Weights of a small transformer language model.
Size: 2 heads of 64, vocabulary 6142, 11.9M parameters.
Training: a variant of Muon for these matrices, 194M tokens, 5906 steps.
MLP neurons of a small language model. Each row is named by its layer, matrix (gate and up: input weights) and neuron, and shows model dimensions 0-127. Each number is 50 + 15 x the weight over its row's rms, rounded and kept within 0 to 99. A neuron's up and down rows have the sign that makes its largest values positive.
Before each neuron's rows, "fires after" lists the tokens most often just before its 100 highest values on Wikipedia text that the model never trained on. A number after a token or word is its count.

fires after: " in" 19, " to" 9, " of" 8, " on" 8, " for" 7, "1" 6
L8.gate322:69 44 52 50 42 32 50 54 23 56 70 70 32 41 33 60 72 49 88 57 65 45 41 31 38 57 56 37 28 70 41 28 27 64 59 17 42 31 39 60 42 35 25 77 43 42 39 48 55 24 55 30 73 66 69 00 57 47 39 47 69 61 14 58 50 25 54 58 53 68 48 42 45 23 44 38 42 47 53 29 99 61 58 51 44 39 30 57 41 38 58 61 48 47 62 28 86 47 58 78 83 36 56 45 14 80 56 52 55 58 56 61 50 50 40 65 58 55 50 46 61 48 55 46 40 75 24 70
L8.up322:63 58 36 21 37 62 64 44 42 44 54 78 43 48 43 46 52 50 45 46 66 38 25 70 56 42 74 39 26 56 50 71 48 49 26 27 50 59 40 29 44 66 39 48 63 62 56 35 56 41 28 39 68 27 47 36 36 53 66 44 54 28 58 45 51 54 44 44 44 30 39 68 36 60 56 47 31 52 54 47 58 42 24 46 21 71 31 60 49 44 88 59 38 59 43 28 29 69 30 48 39 40 58 43 63 35 80 29 63 48 58 76 60 45 38 67 49 38 25 35 75 31 22 36 50 57 48 56

fires after: "0" 60, "9" 6, "1" 4, "," 4
L7.gate328:76 55 31 52 72 36 59 86 65 52 41 52 50 38 48 31 61 31 55 25 61 50 38 37 64 46 58 32 31 65 37 17 44 32 50 44 71 54 32 60 46 56 36 62 76 33 35 67 58 39 51 84 27 60 63 57 54 55 56 41 71 61 65 46 64 76 49 67 36 67 43 74 66 58 54 85 48 42 26 51 61 55 25 56 66 44 37 22 55 28 66 61 28 44 48 51 31 39 36 51 40 58 52 78 68 57 52 72 43 36 39 47 26 46 43 59 57 46 50 63 50 34 14 62 45 54 52 60
L7.up328:53 14 59 19 58 44 41 57 59 64 38 50 53 25 65 46 58 30 68 56 53 55 39 41 43 28 76 57 44 49 49 20 36 43 51 30 76 63 24 45 43 55 48 58 68 50 44 76 78 55 64 28 70 64 54 47 41 44 84 55 43 43 59 21 56 37 42 61 18 43 29 30 90 42 35 44 62 30 39 43 28 58 34 59 54 67 34 81 65 52 46 76 60 45 47 44 25 47 52 59 57 42 61 50 24 57 37 38 32 72 34 41 31 53 63 51 47 42 23 79 23 37 51 59 58 50 57 39

fires after: " was" 27, " is" 25, " became" 7, " as" 4
L8.gate628:40 90 59 54 23 46 53 14 41 60 59 58 50 57 65 37 31 45 52 84 47 51 71 22 64 55 34 27 39 72 54 64 43 38 62 64 31 64 68 34 33 60 33 55 58 50 46 51 47 43 43 46 35 43 33 56 73 37 66 22 68 30 59 39 45 29 25 40 29 57 47 44 66 09 42 68 39 32 42 52 58 43 44 29 58 37 51 64 30 49 32 27 51 47 40 62 65 19 50 54 45 39 76 60 51 17 57 80 44 19 54 63 73 64 56 49 57 38 49 42 22 33 68 51 37 30 48 55
L8.up628:21 41 64 38 27 64 56 51 30 63 42 09 45 65 44 51 59 75 53 61 39 72 42 55 54 34 61 42 24 72 62 49 58 48 48 73 54 59 43 64 62 29 47 63 33 22 42 52 51 74 55 17 40 77 54 59 48 51 54 39 28 39 19 46 21 41 33 45 45 81 42 23 30 74 38 61 53 37 67 39 24 31 25 44 36 65 50 46 21 47 59 40 67 59 45 49 57 44 31 63 72 48 33 81 40 31 56 55 43 66 64 77 42 58 33 44 61 50 64 55 65 46 61 48 68 69 42 64

fires after: "0" 72, "9" 16
L8.gate618:37 70 41 33 54 29 61 55 37 61 67 38 32 48 44 48 07 24 45 45 21 53 48 67 45 44 46 65 57 50 69 54 35 21 40 67 34 40 48 42 64 49 68 64 49 41 44 32 60 37 58 47 47 75 61 83 61 68 47 60 65 28 71 69 43 28 61 42 25 56 43 55 69 65 59 49 65 45 36 63 52 43 08 28 66 40 36 51 70 49 44 53 45 38 44 74 57 51 51 33 46 45 70 64 48 43 51 33 58 57 69 31 40 64 87 35 54 49 35 46 52 45 36 37 39 17 55 56
L8.up618:47 32 63 13 24 37 72 43 20 72 29 33 56 57 39 15 64 67 22 71 73 46 64 40 70 32 51 47 42 67 68 28 42 77 45 41 43 67 10 61 55 33 71 59 70 27 28 38 75 51 28 51 39 40 80 48 51 48 57 75 61 41 85 39 46 29 29 50 35 51 51 35 25 63 53 77 32 63 37 61 19 49 48 34 47 63 61 64 27 35 36 57 59 55 50 46 23 55 55 82 50 45 33 37 60 42 23 51 51 62 52 29 57 57 54 34 73 56 61 53 42 57 43 57 61 46 65 39

fires after: " was" 29, " is" 10, " were" 5, "ious" 5, " are" 5
L8.gate581:34 53 59 81 33 81 25 58 65 63 72 46 62 33 58 28 50 46 46 62 36 62 60 44 44 81 38 55 75 38 59 56 19 47 67 30 33 41 58 34 53 51 46 61 62 40 28 70 27 43 42 50 59 36 50 69 47 32 60 55 43 17 54 49 70 55 69 54 42 35 39 65 47 34 20 60 29 38 52 46 66 57 45 51 68 57 40 38 48 77 46 44 34 58 68 60 46 35 31 91 57 58 29 42 42 45 59 33 40 44 46 28 51 24 49 57 59 57 65 24 45 70 58 73 68 39 13 34
L8.up581:35 57 36 65 36 40 48 47 46 45 58 31 42 18 43 51 51 54 44 42 53 39 53 18 59 55 49 35 26 53 31 47 30 38 44 54 49 66 54 49 58 48 78 55 20 48 50 74 42 33 67 72 42 36 64 65 08 42 26 45 57 67 45 21 45 43 38 39 25 55 33 70 33 41 32 69 45 53 72 76 41 26 48 55 36 54 49 38 33 32 38 55 53 52 62 62 37 42 51 75 37 45 49 44 38 75 40 53 72 62 56 67 49 34 51 36 48 26 69 38 30 40 78 48 39 68 55 56

fires after: " " 34, " was" 8, ":" 6, " un" 5, " is" 4, "," 4
L8.gate586:51 61 70 41 30 38 09 52 72 27 74 70 48 35 67 69 47 32 33 65 57 71 71 72 57 41 58 51 42 64 52 84 55 52 56 54 76 32 54 46 51 76 37 43 70 40 39 42 38 44 56 31 58 30 49 62 49 39 65 55 62 70 46 52 47 34 77 45 63 35 35 75 50 35 26 71 30 34 45 67 54 53 41 61 75 43 45 43 38 63 17 61 39 41 62 31 60 50 45 67 39 62 34 56 58 18 51 53 62 55 45 79 59 45 39 56 63 29 62 78 32 41 53 55 50 37 29 32
L8.up586:47 50 37 61 63 56 41 40 38 48 28 09 33 62 43 59 54 66 48 44 32 63 40 32 35 52 61 15 61 50 19 53 41 39 52 35 71 58 44 49 71 52 35 52 55 85 75 66 44 49 36 47 74 51 39 61 48 73 19 30 69 20 69 37 71 41 46 33 47 54 55 28 38 25 43 45 47 57 49 29 52 50 21 37 63 80 70 64 27 29 57 40 74 38 47 30 65 64 82 32 34 70 59 45 42 54 74 78 50 66 45 71 39 31 52 43 62 39 42 45 69 51 51 25 66 36 61 59

fires after: " the" 24, " of" 10, " in" 7, " to" 7, " a" 7, " more" 4
L8.gate31:56 68 43 59 47 26 54 62 38 78 91 61 32 50 53 29 50 67 77 75 63 54 11 15 63 47 38 66 61 55 80 52 46 53 53 45 26 38 55 48 67 51 66 70 48 64 52 62 54 59 48 27 82 40 55 44 61 74 61 75 35 55 64 71 71 57 45 40 49 48 30 54 58 64 34 52 24 61 47 40 62 45 58 51 47 58 25 46 41 61 51 26 30 38 33 63 53 40 42 64 51 57 65 48 43 45 53 48 39 55 64 12 76 65 58 52 50 39 49 54 85 63 37 14 20 50 57 52
L8.up31:47 23 60 51 40 35 70 33 29 50 47 48 30 22 47 30 36 50 69 55 54 25 35 45 35 51 44 41 44 48 55 37 59 74 62 44 44 43 81 64 52 69 70 60 78 47 54 68 47 58 65 61 45 63 61 53 70 47 50 31 40 51 51 69 55 44 28 62 33 74 44 73 73 44 31 35 35 41 15 59 50 34 53 65 70 35 35 34 52 44 59 58 34 66 61 67 36 22 59 61 41 50 70 89 66 58 51 31 73 30 61 70 61 70 58 45 80 59 39 59 61 55 47 59 41 48 25 65

fires after: "\n\n" 17, ".\n\n" 15, "\n" 15, "==\n" 6, " \"" 6
L8.gate537:64 59 23 43 45 62 51 53 56 75 16 46 14 28 60 77 38 50 86 86 78 48 50 79 55 49 38 50 28 45 63 44 42 47 38 52 58 47 39 34 52 70 54 59 41 24 60 48 64 53 34 59 71 53 58 33 31 50 64 50 59 46 53 70 43 56 42 60 33 37 50 51 49 29 04 71 61 47 89 39 18 61 23 84 50 65 49 53 39 56 43 45 66 59 38 53 46 43 29 60 66 47 50 50 24 61 57 42 41 62 41 61 38 39 59 75 43 42 41 57 69 63 87 68 65 74 84 24
L8.up537:45 81 51 41 45 72 29 47 55 56 28 57 77 48 31 52 75 52 49 27 26 44 53 44 53 66 66 68 48 22 51 62 48 52 71 46 47 58 35 49 51 11 89 77 55 43 60 36 50 56 56 43 49 59 55 55 39 55 44 70 45 26 80 84 63 69 61 48 66 60 51 42 45 65 44 69 56 44 55 25 47 52 44 67 56 61 56 54 26 58 33 69 58 43 63 45 43 64 49 44 44 57 64 73 45 88 53 46 64 34 34 40 62 27 71 69 64 57 51 34 60 45 46 34 40 54 37 76

fires after: "9" 30, "0" 10, "s" 9, "os" 4, " ins" 4, "amp" 4
L10.gate437:46 48 43 55 71 18 30 70 52 57 42 32 46 62 41 60 46 67 53 42 59 45 31 26 47 51 70 51 43 62 65 23 80 40 61 51 55 34 50 30 29 36 78 72 67 48 43 42 79 31 64 61 54 30 73 46 39 23 59 39 35 56 55 56 50 54 66 42 34 49 51 38 67 23 46 79 53 45 38 33 67 66 23 60 64 60 31 54 48 28 62 45 37 40 43 51 55 34 38 46 44 57 32 49 45 50 56 63 23 51 69 40 38 46 19 46 42 50 41 33 76 61 53 59 39 40 65 62
L10.up437:71 73 40 52 56 37 60 50 55 51 32 28 21 26 34 34 53 43 45 51 91 37 54 31 30 62 60 60 30 34 34 64 48 53 49 47 37 38 50 58 59 32 68 55 49 42 44 23 35 50 59 59 66 63 36 58 44 26 79 52 33 77 60 58 17 45 45 32 47 51 48 42 73 33 41 53 43 48 62 51 30 67 25 36 76 51 73 33 29 64 43 34 38 27 21 36 57 42 18 56 42 51 35 48 36 43 41 62 66 49 46 53 43 67 60 65 54 56 40 33 70 66 58 59 57 64 44 74

fires after: " in" 29, " of" 18, "," 7, ":" 6
L10.gate143:61 65 39 43 67 52 40 50 33 76 69 44 51 47 44 68 28 62 35 56 44 51 22 48 68 63 73 56 47 28 77 44 43 67 30 15 28 74 34 33 68 39 58 59 55 43 58 36 59 50 71 46 57 59 45 40 56 33 65 50 60 61 53 70 45 28 66 46 24 66 43 49 40 40 59 54 57 52 58 45 81 47 35 43 53 60 54 44 64 45 37 40 33 38 46 51 41 48 41 70 80 29 41 44 39 41 44 57 54 26 36 46 39 29 49 54 20 47 37 77 53 56 35 21 53 63 17 55
L10.up143:51 21 46 75 67 36 75 52 34 57 43 75 41 37 50 56 58 53 57 58 55 50 32 55 53 63 76 53 66 53 36 21 23 41 56 37 28 52 45 48 42 50 67 47 65 65 53 52 72 58 64 68 57 42 40 27 32 38 55 24 63 49 32 46 40 28 56 45 51 34 55 64 53 37 48 56 24 84 66 53 71 63 33 77 42 50 49 48 44 46 32 54 59 70 34 54 45 43 61 69 77 26 58 58 53 73 31 43 57 44 50 43 35 44 52 56 41 26 58 71 56 46 38 52 70 63 90 39

fires after: " as" 30, " was" 14, " |" 6, " is" 5, "," 5, " became" 4
L9.gate118:38 52 56 25 58 54 54 49 44 39 46 84 32 44 36 11 52 20 42 44 57 26 27 59 44 36 33 56 57 55 59 37 31 74 48 52 42 55 26 25 58 43 46 65 69 46 44 36 35 31 43 17 43 47 74 60 36 66 56 48 66 88 50 58 32 64 29 44 31 53 49 59 11 30 42 85 57 26 43 52 37 23 33 44 68 44 35 53 52 32 49 50 44 58 33 76 70 79 54 61 42 63 60 54 39 63 29 59 43 35 60 58 47 65 63 32 34 38 55 47 43 38 30 63 55 74 61 57
L9.up118:66 69 32 69 49 95 20 34 40 52 53 47 42 67 57 45 57 38 28 46 48 72 50 44 45 29 49 29 52 21 43 84 52 67 42 56 52 73 45 48 61 31 34 41 29 51 68 42 49 42 43 15 56 83 56 41 78 54 16 39 63 35 43 51 53 71 46 55 55 48 55 44 33 34 94 42 17 61 38 66 65 46 38 55 49 50 71 35 54 31 62 47 60 37 68 51 67 46 40 66 34 57 56 56 45 48 69 46 69 61 63 64 62 54 35 35 46 65 40 77 65 37 09 46 50 47 45 50

fires after: " (" 35, " \"" 26, ".\n\n" 10, "\n\n" 8, "===" 6
L7.gate50:55 02 42 61 42 91 36 52 60 42 49 22 36 56 66 61 58 25 65 86 49 51 68 59 37 67 24 27 45 56 47 90 52 30 52 29 60 49 44 55 69 61 60 58 45 47 47 44 47 59 52 55 61 66 57 49 25 54 57 47 60 55 30 44 54 49 58 42 31 55 67 67 32 75 39 53 75 41 53 46 48 58 12 39 43 36 36 63 34 65 46 42 57 35 60 49 44 45 70 82 26 31 69 39 14 37 36 51 21 57 40 47 56 46 34 57 28 43 54 26 43 36 51 57 38 45 42 44
L7.up50:51 28 49 55 53 41 29 41 60 44 49 32 59 79 36 73 72 68 21 51 56 59 65 48 47 62 70 55 37 30 43 61 53 68 53 47 55 57 52 41 40 31 68 56 47 41 80 46 42 71 77 50 52 25 47 45 63 64 42 73 34 71 71 51 72 55 28 48 28 68 49 34 50 52 46 54 37 72 72 46 35 62 16 18 74 40 47 85 18 58 79 47 45 44 34 34 50 46 49 55 61 56 55 53 28 42 39 38 35 41 67 65 68 50 55 76 61 60 62 54 52 70 52 56 39 67 41 33